From a checkpoint of a small transformer trained on Wikipedia.
Size: 20 layers, width 448, 7 heads of 64, MLP 1792 quick GELU, vocabulary 17440, 64M parameters.
Architecture: LayerNorm before each block, biases.
Training: a variant of Muon for these matrices, 858M tokens, 6543 steps.
MLP neurons of a small language model. Each row is named by its layer, matrix (down: output weights) and neuron, and shows model dimensions 80-143. Each number is 128 + 32 x the weight over its row's rms, rounded and kept within 0 to 255.
A block is one neuron, or neurons of one layer that tend to fire together. Before each block is what it responds to, as a language model described it from the Wikipedia text at the highest values.

Responds to: Mid-word pieces and table separators
L8.down211 [143 137 167 128 121 140 173  77 172 175 183  74 137 192 215 133 117  88 142 144 177 170 110 119 148 130 184 131  56 126  94 128  69 104 119 126 155 179  86 113 221 131 127 157 139 140 121  68 158 109 118 168  95 140 166 124 155  97  92 137  91 136 104 131]

Responds to: Ordinal number suffixes
L9.down251 [139  90 140 116 112 140 119 113 110 130 154 160 119 173 146 155 146 144 166 180 124 161 143  83 128 146  95 114 161  98 135 122 150 167 140 108 119 157 160 166 207 140 114 129  85 165  73  95 146 102 129 123 146 100 106 106 140 180 106 130 110 128 164 106]
L9.down999 [ 91 161 144 142 141 164 110  93 191 101 147 126 165 153 137 151  66 122 107 120 166 169 134 171 148  94 172 136 126 194 115  68 126  93 166 129 123  92 179 109 137 133 134 166 102 113 119 161  99  96  90 180 144 113 110 123  75 125 149 141 121 128 150 191]
L9.down1382 [ 72 129 112 145 130  86  76 153  94  58 153  84 134 112 142 133 141 157 111 219 135 124 151 145 108 166 144 131 112 115 184 112 144  77 121 153 105  86 186 191 140 188  62 142 117 134 174 146 146 159 173 194 151 146 165 143 113 130  91 193 152 123 195 146]
L9.down1723 [128 103  83  98  90 142  90 147 100 142 132 158 139 126 173 101 122 129  95 157 132 143 140 114 118 108 121 140 138 124 124  73 131 149 148 190 123 107  91 164 114 120 166 121 142 118 120  93 154 119 128 120 114 141 161  89 120 133 139 107 121 145 145  95]

Responds to: Mid-name continuation pieces
L5.down94 [ 91 129 101 129 113 134 152  74 160 183 162 106 189 154 168 156 123 128 172 111 183 155  46  69 161 144 121 119 147 160 101 134 115  84 146  77 143 169 124 188 143 123 129 205 106 154 222 149 121 139  73 120 118 114 174 146 133  87  99 138 126 156 187  94]
L5.down382 [137 123 122 108 156 172 121 138 151 138 159 134 118 121 140 125 141  97 123 120 144 147 127 111 132 122 101  96  92 155 151 138  64  82 152 129 122 116 166 224 129 105 134 154 139 129 195 151  92 131 148 177 147 133 192  87 132 147  90  97  42 126  89 133]
L5.down404 [103  91  95 133 147  86 156 116 136 188 128 128  75 147 115 116 150 157 111 155 133 163 135  70 120 115 139 107 178 113  52 131 115 122 154 152 148 115  87  96 136 146 172  98 139 113 175  87 145 168  83 121 163 120 100 112 125 120 143 176 118 151  83 185]
L5.down492 [126 106 131 152 132 150  98  84 153 167 132 132 151 130 104 155  66  83 123 127 124  84 125  70 126 107 174 103 143 124 115 147 102  81 127 140  96 117 169 141 104 135 145 115 199  88 212 140 126 113 127 121 143 112  99 173  80 111 112 114 139 176 151 169]
L5.down697 [126 102 147 125  91 166 173 102 131 110 153 131  88 115 169 121 128 119 126 129  96 152  66 134  89 109 107 171 148  77 126  88 103 111  97 104 144 125  95 118  98 161 120 135 100 134 176 175 210 124  86 181 152 131 151 172 114 171  95 137 170 185 118 121]
L5.down717 [109 150 144  13 179  70 113 130 103 105 163  85 135 122 114 186 164 108 124 149 115 132 142 177 115 142  87  63 108 109 160 180 164 129  92 111 112 158  86 141 118  53 159 157  91 114 142 158 113 160 116 111 172  64  93 117 181  97  85 145 120  92 171  95]
L5.down749 [ 97  83 122 142 122  64 107 116 106  89 139  66 188 148  86 148 123 100 144  95 160 159 178 176 151 171 130  74 183 142 170 125  93 131 115 148 106 109 117 130 132  93 127  90  57 118 171 117 139 140 118 137 144  84  66 127 127 104 107 185 139 170 189 136]
L5.down750 [136 120 102  95 174 133 138  62 147 144 109 171 135  91 139 125 182 125  98 142 119 154 137 136 121 125 149 158 125  96 106 159 144  91 105 190 135 100 170 129 126 154 136 144 124 119  96 119  50 106 149 153 138 177 152 105  87 126  71  85 134  77 115 144]
L5.down772 [172  98 123  93 123 100 142 100 175 141 106  84 105 138  76 134 102 130 149  92 162 110 131  90 142 171  74 169  45 132  93 192 192 209  89 154 104 130 119 186 101 117 161 158 122 171 112 141 164 141 125 131 123  92 186 119 127 132  52 127 125 104 125  96]
L5.down1074 [138 105 152 121  85 185 135 127 159 106 132 121  66 130  96 121 117  94 113 151 125 155 182 102 112 133 146  91 102 140 142 116 137 117 166 152 192 126 168 124 151 124 132 151 105 138 152 154 154  91  83 120 114  74 134 178 139 177 135 163 113 178 111 100]
L5.down1198 [142 186 179 123 143  61 128 115  60 128 121 136 123 123 102 137 128 132  73 139  85 128 116 114 134  92  67 132  81 136 128 133 135 135 151 140  88 132 122 130 118 122 115 123  69 142 178 146  77 166 162 134 197  93 122  96 122  64  50  94  91 105 133 116]
L5.down1317 [110  95 119 169 106  99 137  97 132 148 137 132 102 165 131 140 187 106 120 165 123 157  65 110 103  98  93 178 137 165 147 144 109  99 112  81 174 122 144 104 164 105 172 126  36 140 116  80  93 131  97 181 120 114 111 168 145 182  95 165  73 136  99 150]
L5.down1451 [156 120 183 110 152  91 144 143 174 116 119 137  79 110 116 166 110 139 147 157 150  84 112 117  95 102  87 167 126 107 144 162 129 114 141  77 196 166 136 171 108 181  68 174 117 100 162 103 123 157 123 117 114 158 151 130 117 119  89 113 137 114 111 141]
L5.down1576 [120 149 112  85 149 195 163 116 147 149 184 175 118 203 118 112 123 130 142 127 148 146 118 150 139 143 111 143 160 161  96 115 138 138 150 101 112  93  91 176 136 137 114 153 134 118 140 175 133 151 150  67 160 110 139 120 147 102  78 166 115  81  92 116]
L5.down1645 [ 99  76 141 126 155 150 133  87 139 125 141  85 130 118  49 119 110 124 158  98 184 164 111 126 150 107 112 102 146  89 124 179 132 132  94 144 123 143 158 103 127  68 147 138  44 106 223 146  99 146 119 172 138 159  94  67  85 119 126  98  67 168 108 188]
L5.down1663 [141 135 133 146 121 164 102 121 202 127 121 166  91 152  83 109 166 141 148 128 154 105  91 112 132 105  59 165 111  74  94 118 142 112  92 116 146 181 127 160 127 118 131 159 118 129 134 148 165 206  93 100 126 118 108 120 110 116 118 111 120 121  86 116]

Responds to: Sports career record words
L8.down650 [101 155 128 136  99  72 127 127 175 149 150 185 114  98 128 140 113 159 166 126 116 120  98 124  94 148 187 124 101  71 143  96 165 185 150 102 113 189 193 156 125  81 160 160 207 170 142 133  97 136 199 104 123 112 163 145 155 169  48 146  71  73 151 121]

Responds to: Abbreviation and decimal periods
L9.down32 [134 131 148  81 114 138 169 114 105  77 119 143 183  59 125  48  96 169 166 173  59 191 133 109 109 126 116  81 179  79 160  78 156 122 150 130 137  80 159 121 122 187 126 153 122 112  82 132 118 112 131 135  97 180 116 154 111 142 156 140 117 149 115 118]
L9.down407 [115 109 162  78 138 125 156 161 112  79 138 171 137  78 147 102 121 191 104  72  97 113 125 111 150 158 130  81 135 105 154 153 202 142 133 145 151 103 129 105  89  98 133 144 139 128 104  87  99 147 142  67  92 117 128 104 137 165 144 106 166 156 125  55]
L9.down571 [ 92  76 136 177 126  33 177  62 101 167 137 161  79  83 108 117 124 171 133 144 187 198 103 159 112 119 107  95  61 154 129 161 130 135 138  63 131 163 197 120 138 127 123  87  97 237 132 179 173 181 120 157 134 159 101 151  66 139 102 118 119 119 155 141]
L9.down1207 [ 98 174 175 160 117 152 136 152 142 117 170 102 177 161 134 176 179 158 128 120 133 175 124 148  72  87 114 188 112 128 147 116 103  94 153 153 151 169 125 119 145  83 164  68 150 139 160 123 124 102 138 152  98 139 135 148 115 145 146 172 153 139 117 115]

Responds to: Sports career statistics
L5.down31 [ 67 168 184 200  64 136 147 113 160 126 102 162 113 146  72 101 156  33 122 125 169  70 103 129 129 145 114 108 127 120  86 135  95  84 184 115 132 140 105 126 120 133 174 166 101 128 152 134 152 126 181 141 125 159 139 156 100 169  81 126 217 165 107 126]
L5.down39 [116  80 116 138 109 127 197  96 163 132 159  57  94 136  54 136 153 157  82  95 159  92 113 152 158 157 123  93 106  89 135  54 101 179 103 111 122  83 123 169 155 131 141 140 110 114 222  99 108 108 130 130  88 114 106 118 129 106 184 125 130 115  92 146]
L5.down44 [142 166  69 173  54 110 106 115 103 114 133 108  98 102 158 134  94 113 163  95 114 185 115 157 111 100 151 149 134 141 133  99 214 141 136 116 221  89 105 152 101 100 175 208 128 175 123 159 126 150 202 144 127 169 139 114 111  79 166  83  71 168 128 136]
L5.down323 [133  91 100 193 103 112 180 129 138 143 119 126 144 173 140 101  36 123 142 141 152 139 134 169 143 118 136  74 102 137 138 126 141  99 160 119 161 145 207 139 139 116 121 122 117 124  91  72 124 201 180 135  80 138 122 137 155 133 106  80 114 114 103 153]
L5.down365 [120 150  92 101 140 131 105 137 134 113 156 111  91 125 156 113 122 105 133 131 111 173 117 148 177 101  97 130 123 119 154 100 140 140 112 127 100  76  69 129  72  72 159 138 169 148 112  82 116  99 117 163 122 124  83 124 108 177 135  60 111 115 179 137]
L5.down454 [169  88 139 105 103 130  87  83 158  63 169 174 127 100 125 139 167 124 127 145 171 163  94 154 147 126 116 133  34 156 178 138 109 129 114 126 153 122 131 177 133  77 102 148 128 116  86 132 135  63 159  70 118  96 105 102  99 157 184 139  88  84  76 135]
L5.down513 [ 86 154 150 133 154  83 163  19 190  64 144 121 147 108 101 164 122  99  94 124  81 172 158 123 149 114 131  97  88 109 149 186  93 159 153 167  50 110  91 129  78 187 153 181 146 151  91 124 126 122 157 108  77 126 118 129 102 180 105 151 102  99 141 170]
L5.down621 [ 92 171 148 100 127 131 191 104 106 108  78 144 121 157 121 147 114  86 109  85  88  80 101 142 101 160 164 155  81  95 122 140 106 102 218 125 144 105  95 133 145 124 145 138 142 181 146 145  95 185 150 127 114 159 120  64 183  86  96  89 106 127 113 101]
L5.down715 [132 130 149  82 202 107 113  61 107 173 164 144  70  77 140 121 208 145  93 199 150 133 111 142 108 112 133  86 157  69 128 117 119 151 106  96 136  80  74 136 100 107  91 133 179 198 120  80  69 152 141 158 138  78 170 147 180 122 156 131  90 125  96 128]
L5.down754 [112  97 176 138 152 123  95 122 178  98 136 151 209 165 161 168  89 150 138 109 141 169  93 150 149 166 102 160 148 152 128  92 121 140 184 101 131 102 160 156 143  85  90 120  79 143 162 172 112 128 138 102 205 135 111 146 104 138 179 136 189 160 123 127]
L5.down916 [ 90 127  88 144 100  82 112 138 111 106 119 186  90 120 126  81 128 157 140 132 135 166 192 188 129  90 178 103 117  96 108 159  94 131  76 172 119 174 141 134 128 139 114 126 126 109 113 159 147 143 147 101 133 132 132 135 162 126 159 145 204  91 109 162]
L5.down938 [149 136 172  90 131 131 154 126 125 136 178 141 140 122  90 161 130 136 106 214 125 119 172 137 144  87  88 160 155 135 120 142 154  92 116 148  95  89 122  83  76 112 135 148 133 126  87 174 142  86  64  74 136  46 151 176 127 147 144 149 168 143 129 154]
L5.down945 [160 163 137  61 146 177  93 150 120  93 140 116 131 117 108 183 110  97 155 155 152  97 203 136 106 139 133 108 166 148  94 166 186 131 134 125 143 195 149 125  62 136  88 150 153 214 139 152 103  98  99 143 152 189  81  86 176 122 113 130  90 118 140 144]
L5.down1037 [127  95 139 132 163 137 151 137 119 156 133 136 167  95 127 149 132 133  81 104  98 146 119  94 143 110 114  98 152  91 184  98  77  49 110 147 123 135 124 113 146 149  89 120 161  77 149 136 111  86  42 121 127 181 102 171  98 136 134 128  79 134 147  75]
L5.down1226 [161 166  82 144  77 144 184 161 209 123  92 155 166 153 108 179 122  78 165 140 145 148  99 177 109 132 125 134 111 110  92  91 121 103 113 153 175 202 112 128 107 117 131 190 124 124 191 121  96 157 110 141 107 140  95 112  99 132 117 147 155  70  93 176]
L5.down1467 [120 143 179 144 164 181 139 114 118 123 127 102 156 163 118 115  87 115  68 126 112 161 180  69 110 151  93 124 117 158 150 153 100 121 140 178 103 138 131 126 109 125 170 146 145 104 114 104 139 117 174 138  94 151  55 110  62 124  89 120 133  63  75 164]

Responds to: Name-internal continuation pieces
L8.down1270 [ 83 143 138 124 140 128 172 135 152 101 128 144 174  82 114  84  87 121 157 132  73 160 119 102 156  98 178 158  92  90 154 168 156 114 125  76 147 170 127 127 182  97 117 149 161 182 121 118 102 138 102 137 157 105 189 103 143 149 105 165 171 137  83  91]

Responds to: Sports match results
L5.down211 [175 167 114 101 108 129 167 117  91 107 141 103 197  78 102 102 126 186 164  98 173  88  83  73 136 127 127 106  81 173 110 128 130 111  80  68 148 144 153 153 102 115  71  79 139  86  91 155 109 187 124 159 133 172 149 116 148 148  83 129 156 164 135 158]
L5.down282 [167 104 106 137  93 133  96  93 121  98 140  38  87  66 111 116 154 137 127 164 106 112 125  56 124 134 134 128  96 152 145  97 125  63 138 102 139 119  83 180 153 136  92 131 161 107 146  74 179 113 102 182 119 112  61  97 121 129 138 136 120  92 161 146]
L5.down294 [159 193 142 137  94  93 113 191 104 119  44 123 109 128  97 103  97 163 161 167 146 177 141 121 118 182  91 156 154 136  93 143 156 164  92  96 114 131 122 141 112 104 125 135  84 131  94 168  77 127 158 184  92  92 144 122  81 134 124 108 124 158 119 129]
L5.down432 [142 130 132 153 115 147 156 199 164 124 111 125 158 184 139 148 115 137 118 118  64 131  92 131 131 126 179 125  99 118 121 140 153 167 146 123 131 111 118 184  95 115 178 107 116  59 127 119 180 129 173 129 154 108 192  67 195  70 130 193 133 134 176 170]
L5.down438 [120  94 120 157 134 102  99 130 147 151 103  67 184 107 180 112 146 159 129 112 162 107 128  97 124 150  89 152 110 130 147 100  89 108 127  81 146 127 141 135  67  86 167 148  85 123 166 134 143 137  92 112  61 158 132 108 100 144 123  96 121  99 154 131]
L5.down495 [176 162 130  82 150 168 151 163 193 113  94  97 154 118 142 122 115 145 150 131  96 167 141  89 192 103  73 134 180 167 166 132 127 169  90 140 134 121 111 105 117 136  70 126  66 154 106 181 126 172  72 156 138 140 181 126  97 118 163 153 229 120  64 121]
L5.down556 [109 108 138 130  30 124 150 132 109 140 156 129 102 104 148 122 129 178 123 172  95 120 104 126 146 109  95 158 135 128 139 149 123 145  86 133 132  44 117 130 148 106  94  66 164 121 166 148 121 144 127  91 156 144 106  79 190 106  94 161  52 105 186 127]
L5.down575 [168 140 137 163 120 192 151  98 161 177 179 133 143 146 153  92 148  69 170  70  94 119  91 102 135 187 105 132 123 183 107 118 144 111 117 115 156 104 116 163 107 130  83 150 128  84  68 138 110 152  65  89 106  99 102 132  18 104 119 168 151 148  96 128]
L5.down594 [128  96  76 213 117 129 163 147 137 135 123 175 128  74 103 114 104 118  84 170 161  94  88 128 151 161  67 124 125 133 155 128 143 133  84  99 125 143 123 150 134 166 158  74 121  75 136  91 126 115 112 107 109 152  94 127 106 130 100 208  88 143 124 127]
L5.down650 [ 99 115 108 146 107 172 141  81 129 164  92 214 148  79 130  96  88  84 110 133 101 124 138 105 124 135 127 156 118  75 153 149 126 132 150 183 153 117 146 161  84 139 119 105 107 125 112 127 121 165  86 120 124 137  76 105  96 149 111 150 127  97 115 109]
L5.down753 [125 109 103 143  90  70 115 120 156 180 121 143 132 134 172 104 125  91 120 133 136 170 130 133 176 186 155 124 112 141 142  78 129 151 168 141 135 135 136 133 147 143 158 147 108 182 137 128  99 197 139 146 157 141 140 125  96 128  89 110 148 141  93 144]
L5.down1097 [ 99 137 150 123 104 157 146  71 104 150 138 171 170 136 149 161 105 166 136 120 139 138 112 126 132  99 146 162 110 159 109 115  99 172 153 124 126 169 151 141 116 121 120 171  48 137 176 105 142 156  99 125 105 112 106 123 116 142 129 171 125 110 161 121]
L5.down1284 [ 56  95 124 136  84 150 139 197 106  73 163 136  95 121 145 137 153  93 190 164 118  99  99 166 108 114 173 141 151 108 148  51 188 167 124 114  70 146 137  51 118  77 112 150  62 142 117 164  85 104 108 140 184 175 120 143 122 120 152 130 140  85 136 181]
L5.down1443 [130 194 142 120 175 125 155 148 197 150 151 124 121  93 125  85 127 104 169  95  88 114 192 160 129 114  91 111  97 111 144 119 154 146 139 141 152 131 134 165 167  93 105  74  82 190 167 159  72 112 185 147 132 102 127 106  86 106 155 103 148 141  98 150]
L5.down1459 [111 182 142 179  63 126 155  98 159 143 138 166 124 134 124 118 142 127  97 104 109 116 120 147 141 103 105 123 181 125  99 124 117 163 137 115 171 186 150 148 133 106  97  94 160 129 110 154 142 108 168 126 146 133 193 178  99 125 154 157 122 161  94 151]
L5.down1757 [165 191 114 140 103 109 193 113  80 116 102  96 121 143 105 146 107 184 157  81 143 101 204 133 110 108  88  99  82 135 173 120 115 167  92 111 143  94 183  99  99 131 141 140 125 127 184  85 121  83 158 155  87 146 144 131 138 152  75 164  68 157 118 182]

Responds to: Sports stats table separators
L9.down389 [150 100 119 164 164 108 124 195 120 105 132 158  85 115 104  85 122 161  55 166  86 200 145 153 126 163 159 145 132 100 175 118 149  98 168 120  86 100 117 151 157 135  19 156 132  91  76 156  83 104  93  68 142 102 102  84 131 155 105  82  90 134 187  83]
L9.down547 [127 135 157 108 123 128 101  93 126 190  57 110 149 122  96  90  34 154 133 145 148 118 144  95 134 115  73 143  71 117 167 120 137 107 112 133  82 168 139 131 126  74 154  48 132 121 142 166 152 158 135  97 120 109 114 141  98 178 104 136 120 125 100 149]
L9.down1573 [210 175 169 141 209 130 158 144 148 161 132 136 111 129 172 130 138 134  94 111 162 144 151 130 166 129 157 138 134 160 120 113 101 136 142 170 126 125 122  80 104 102 141 134 127  70 118 112 102 138 126 107 146 119 133 136  94 100  85 174 175 125 112 140]
L9.down1657 [154  93 132 175  43 162 121  74 119 151 144 117 114  72 196 155  85  57  93 152 109 173  89 157 169  81 162  97 103 151 109  91 158 116 194  94 165 101 125 147 131 103  94 124  97 136 157 133 159  97 174 108  98 119 185 113 112 105 120 147 123 106 176 150]

Responds to: Early word-piece continuations
L8.down439 [120 110 160 143 162  99 100 132 160 123 182 184 131 146 124 125  76 163 132  93 170 162  87 107 163 115  66 132 106  63  54 128 157 163 155 118 157  65  88 187 162 149 110 129 158 164 119 116 100 160 161 112 121 130 115 174  99  87 169 173 119 129  70 108]

Responds to: Mid-word name fragments
L5.down134 [129 115 143  82  77 114 106 146 135 113 136  91  96 157 161 183 108  60 149 191 139 153 104 106 153 108 153 125 140 141 125 142 114  80 150 123  69 159 130 132  79 127 147 216  95 123 218 169 130 185 123 137 146 118 151 118 171 155  90 174 117 135 140 194]
L5.down354 [118 122 146 180 204  96 108 106 103 117 130 170 141 149 145 102 165 139 100  74 167 134 137 157 194  97 205 127 133 152 123 138 129 141 115 136 123 136 105 132 142 149 109  84 104 133 114 126 115 187 154 146 107 111 128 152  96  93 115 139 157 124 124 158]
L5.down385 [176 207 163 149 195 159 153 116 116 117 117 136 168 135 163 125 153 139 112  94 142  96 107  94 173 166 160 164 153 186 157  77 119 115 138  80 122 125 102 107 152 104 101 137 111 162  92 126  83 114  93 175 148 128 141 102 147  92 140 204 145 154  93 124]
L5.down666 [139 121  88 140 131  79  81 128 151 131 136  99 166 121 101 143 120  86 123 111 145 179 102 198  42 161 157  90 162  91  57 131 113 168 114 156 139  77 103 127 121  95 146  98 136 181 148 127 123 129 123 153 136 166 146  82  86 110 181 115 142 116 164 105]
L5.down673 [178 157 183 107 144 130 108 126 153 141 163 134 147  57 179  96 164 131 147 127 108 132 148 175 125  98 163  87  95 147 124 162 182 119 197 144 221 153 142 124 131 172 202 138 122 128 146  90 121 107 103  59 130 100 168 162  78 158 145 125 101 178  71  90]
L5.down783 [184 117 145 163 144 154  99  97 175 133 139 128 166 164 147 103 121 123 109 142 143  74  89 157 107 106 119 121 142 165 139 121 126 177 129 172  98 141 103 156 135 186 113 125 126 108 133 138 160 140 173 153 127 158 114 127 127  91  92 126 193 230 135  96]
L5.down827 [126 116 106  95 188 116 149 110  89 185 146  94 111 114  90  93  77 160 121  81 148 215 127 122 110 130 153  95 146 146 133  98 107  77 153 110 189 153 154 142 152 108 147 123 141 108 158 133 112  75  97 106 135  82 145  82 103 131 139 162 171 136 117 178]
L5.down831 [110 103 129 130 140 133  98 122 203 114  97 143 131 106 147 100 123 151 160 135 149 129 118 174 190 179 178  97 155 117 161 134 164 169 146 130 190 195 154 119 132  94 170 140  68 129  93 170 143  87  68 137 113 118 160 145  70  96 146  93 145 165 132  90]
L5.down1060 [133 163 157  87 101 123 151 137 130 210 183 186 109 158 130  86 114 132 132 126 175 144 124  56 137 139 189  97 101 112 122 146 137  92 161  73 146 149 148 148 145 147 148 133 141 172  64 157 138 113 146 131 153 123 115  65  87 190 152 132  94 107 164 126]
L5.down1070 [115 155 139 148 137  83 164 106 112 122 159 142 141 151 171 154 107 131 122 141 115 113  93  69 186  83 153 157 178 127 163 159 144 108 166 147 138 133 133 142 123  69 100 120 122  60 141 136 116 121 101 145 197 100 199 135 101 125  88  96 115 146 120  99]
L5.down1111 [129 126 129 137 140 113 100 127 132 168 129 128 104 157 182 158 140 181 111 143 113 171 130 145 130 158 116 139 132  96 121 111 112 139 180  93 113 134 119 140  98 103 125  49  94 104 155 152  89 131 159  82 160 142 154 116 108 113  86  64 116 105 149 122]
L5.down1281 [141 111 178 182  81 137 155 162 135 139 112 132 126 162 104 106 130  91 137 125  91  96 174 138 150 132 137 157 117 149 113 129 154 108 154 157 173 132 166 131 146 118 136 164 108 100 102  57 103 125 117 176 131  78 137  88 119 138 122 205 107  79 155 140]
L5.down1456 [121  82 112 159 163 142  56 117 155 146 160 137 142 160 117 129 151 103 137 152 102 126  77  95  83 119  81 108 187 112 110 111 101 184 154  91  89 170 174 105 104 112 140 144 159 133 154 165 105 111 158 110 149 127  92 129 175 117  73  97 157 188 148 110]
L5.down1647 [105 135 148 136  82  96 140 149  69  91 112 114 160  77 150 169 155 101 234 132 139 128 168 124 120 114 119 160 159 189 125 116 145 116 172 143 145 108 148 208 131  93  76 157 155  92 172 128  53 135 120 132 163  97 109 156 141 104 151 231  63 139 181  74]
L5.down1697 [152 170 132 172 103 132  65 141 138  73 118 136 119 117 147 161 135 118  98 120 111 185 147 147 129  93 133 143 124  73 118 179 103 113 144 103 102 127 151  87 159 163 101 105 117 143 162 149 111 116 137 119 105 127 196  97 153 140 158 141 201  79 120 142]
L5.down1731 [165 160 118 145 103 103  91  83 191 113 128 102 164 151  71 151 174 127 116  97 167 152 115 117 150 162 171 130 138 130 179 176 124 131 232 129 105 129 116 108 137 162  94 146 171 109 103 130 125 166 149 182 122  99 158 105  58 149  78 113 139  98 147 130]

Responds to: Mid-word foreign subwords
L9.down60 [136 114 112 123  99 175 109 104 135 103 145 117 145  89 138 120 101 140 148  95  96  99 154 153 186  95 120 125 127 110  99 115 147 120 102 125 116 130 100 179 122 122 123 123 149 124 168 112  98 119 145 116 139 130 131 130 137  79 142  83 142 108 206 181]
L9.down217 [121 126 120 133 162 116 127 145 101 115  62 185 141  84 162 199 134 157 116 167 174 171 113 102 119 114  70 161 171 163 101  86 114 128 142  94 114 145  94  93 109 182 131 120 162 117 161 117 105 126 162 116  99 121 102 148 115 179 148 135 213 165 158 103]
L9.down420 [155 150 117  89 161 120 119 108 132  92 133 138 113  62 152 156 130 149 148  68 114 149 139 200 127 118 142 101 201 181 102  95 133 142 192 156 111 120 102 147 158  44 134 137  97 162 156 137 112 123 142 178 156 104 150  76 133  41 130 100 133 132 211 156]
L9.down864 [ 75 133 113  98 102 120 173 151 137 114 118  96 113 151  61 118 107 161 177 118 136 135 113 149 124 156 152 102 125 148 155 137 133 190 149 128 168 189 197 164 126 176 117 146 136 108  94 116  69 107 118 146 134 114 143 161 162  84 157 171  70 122 138 105]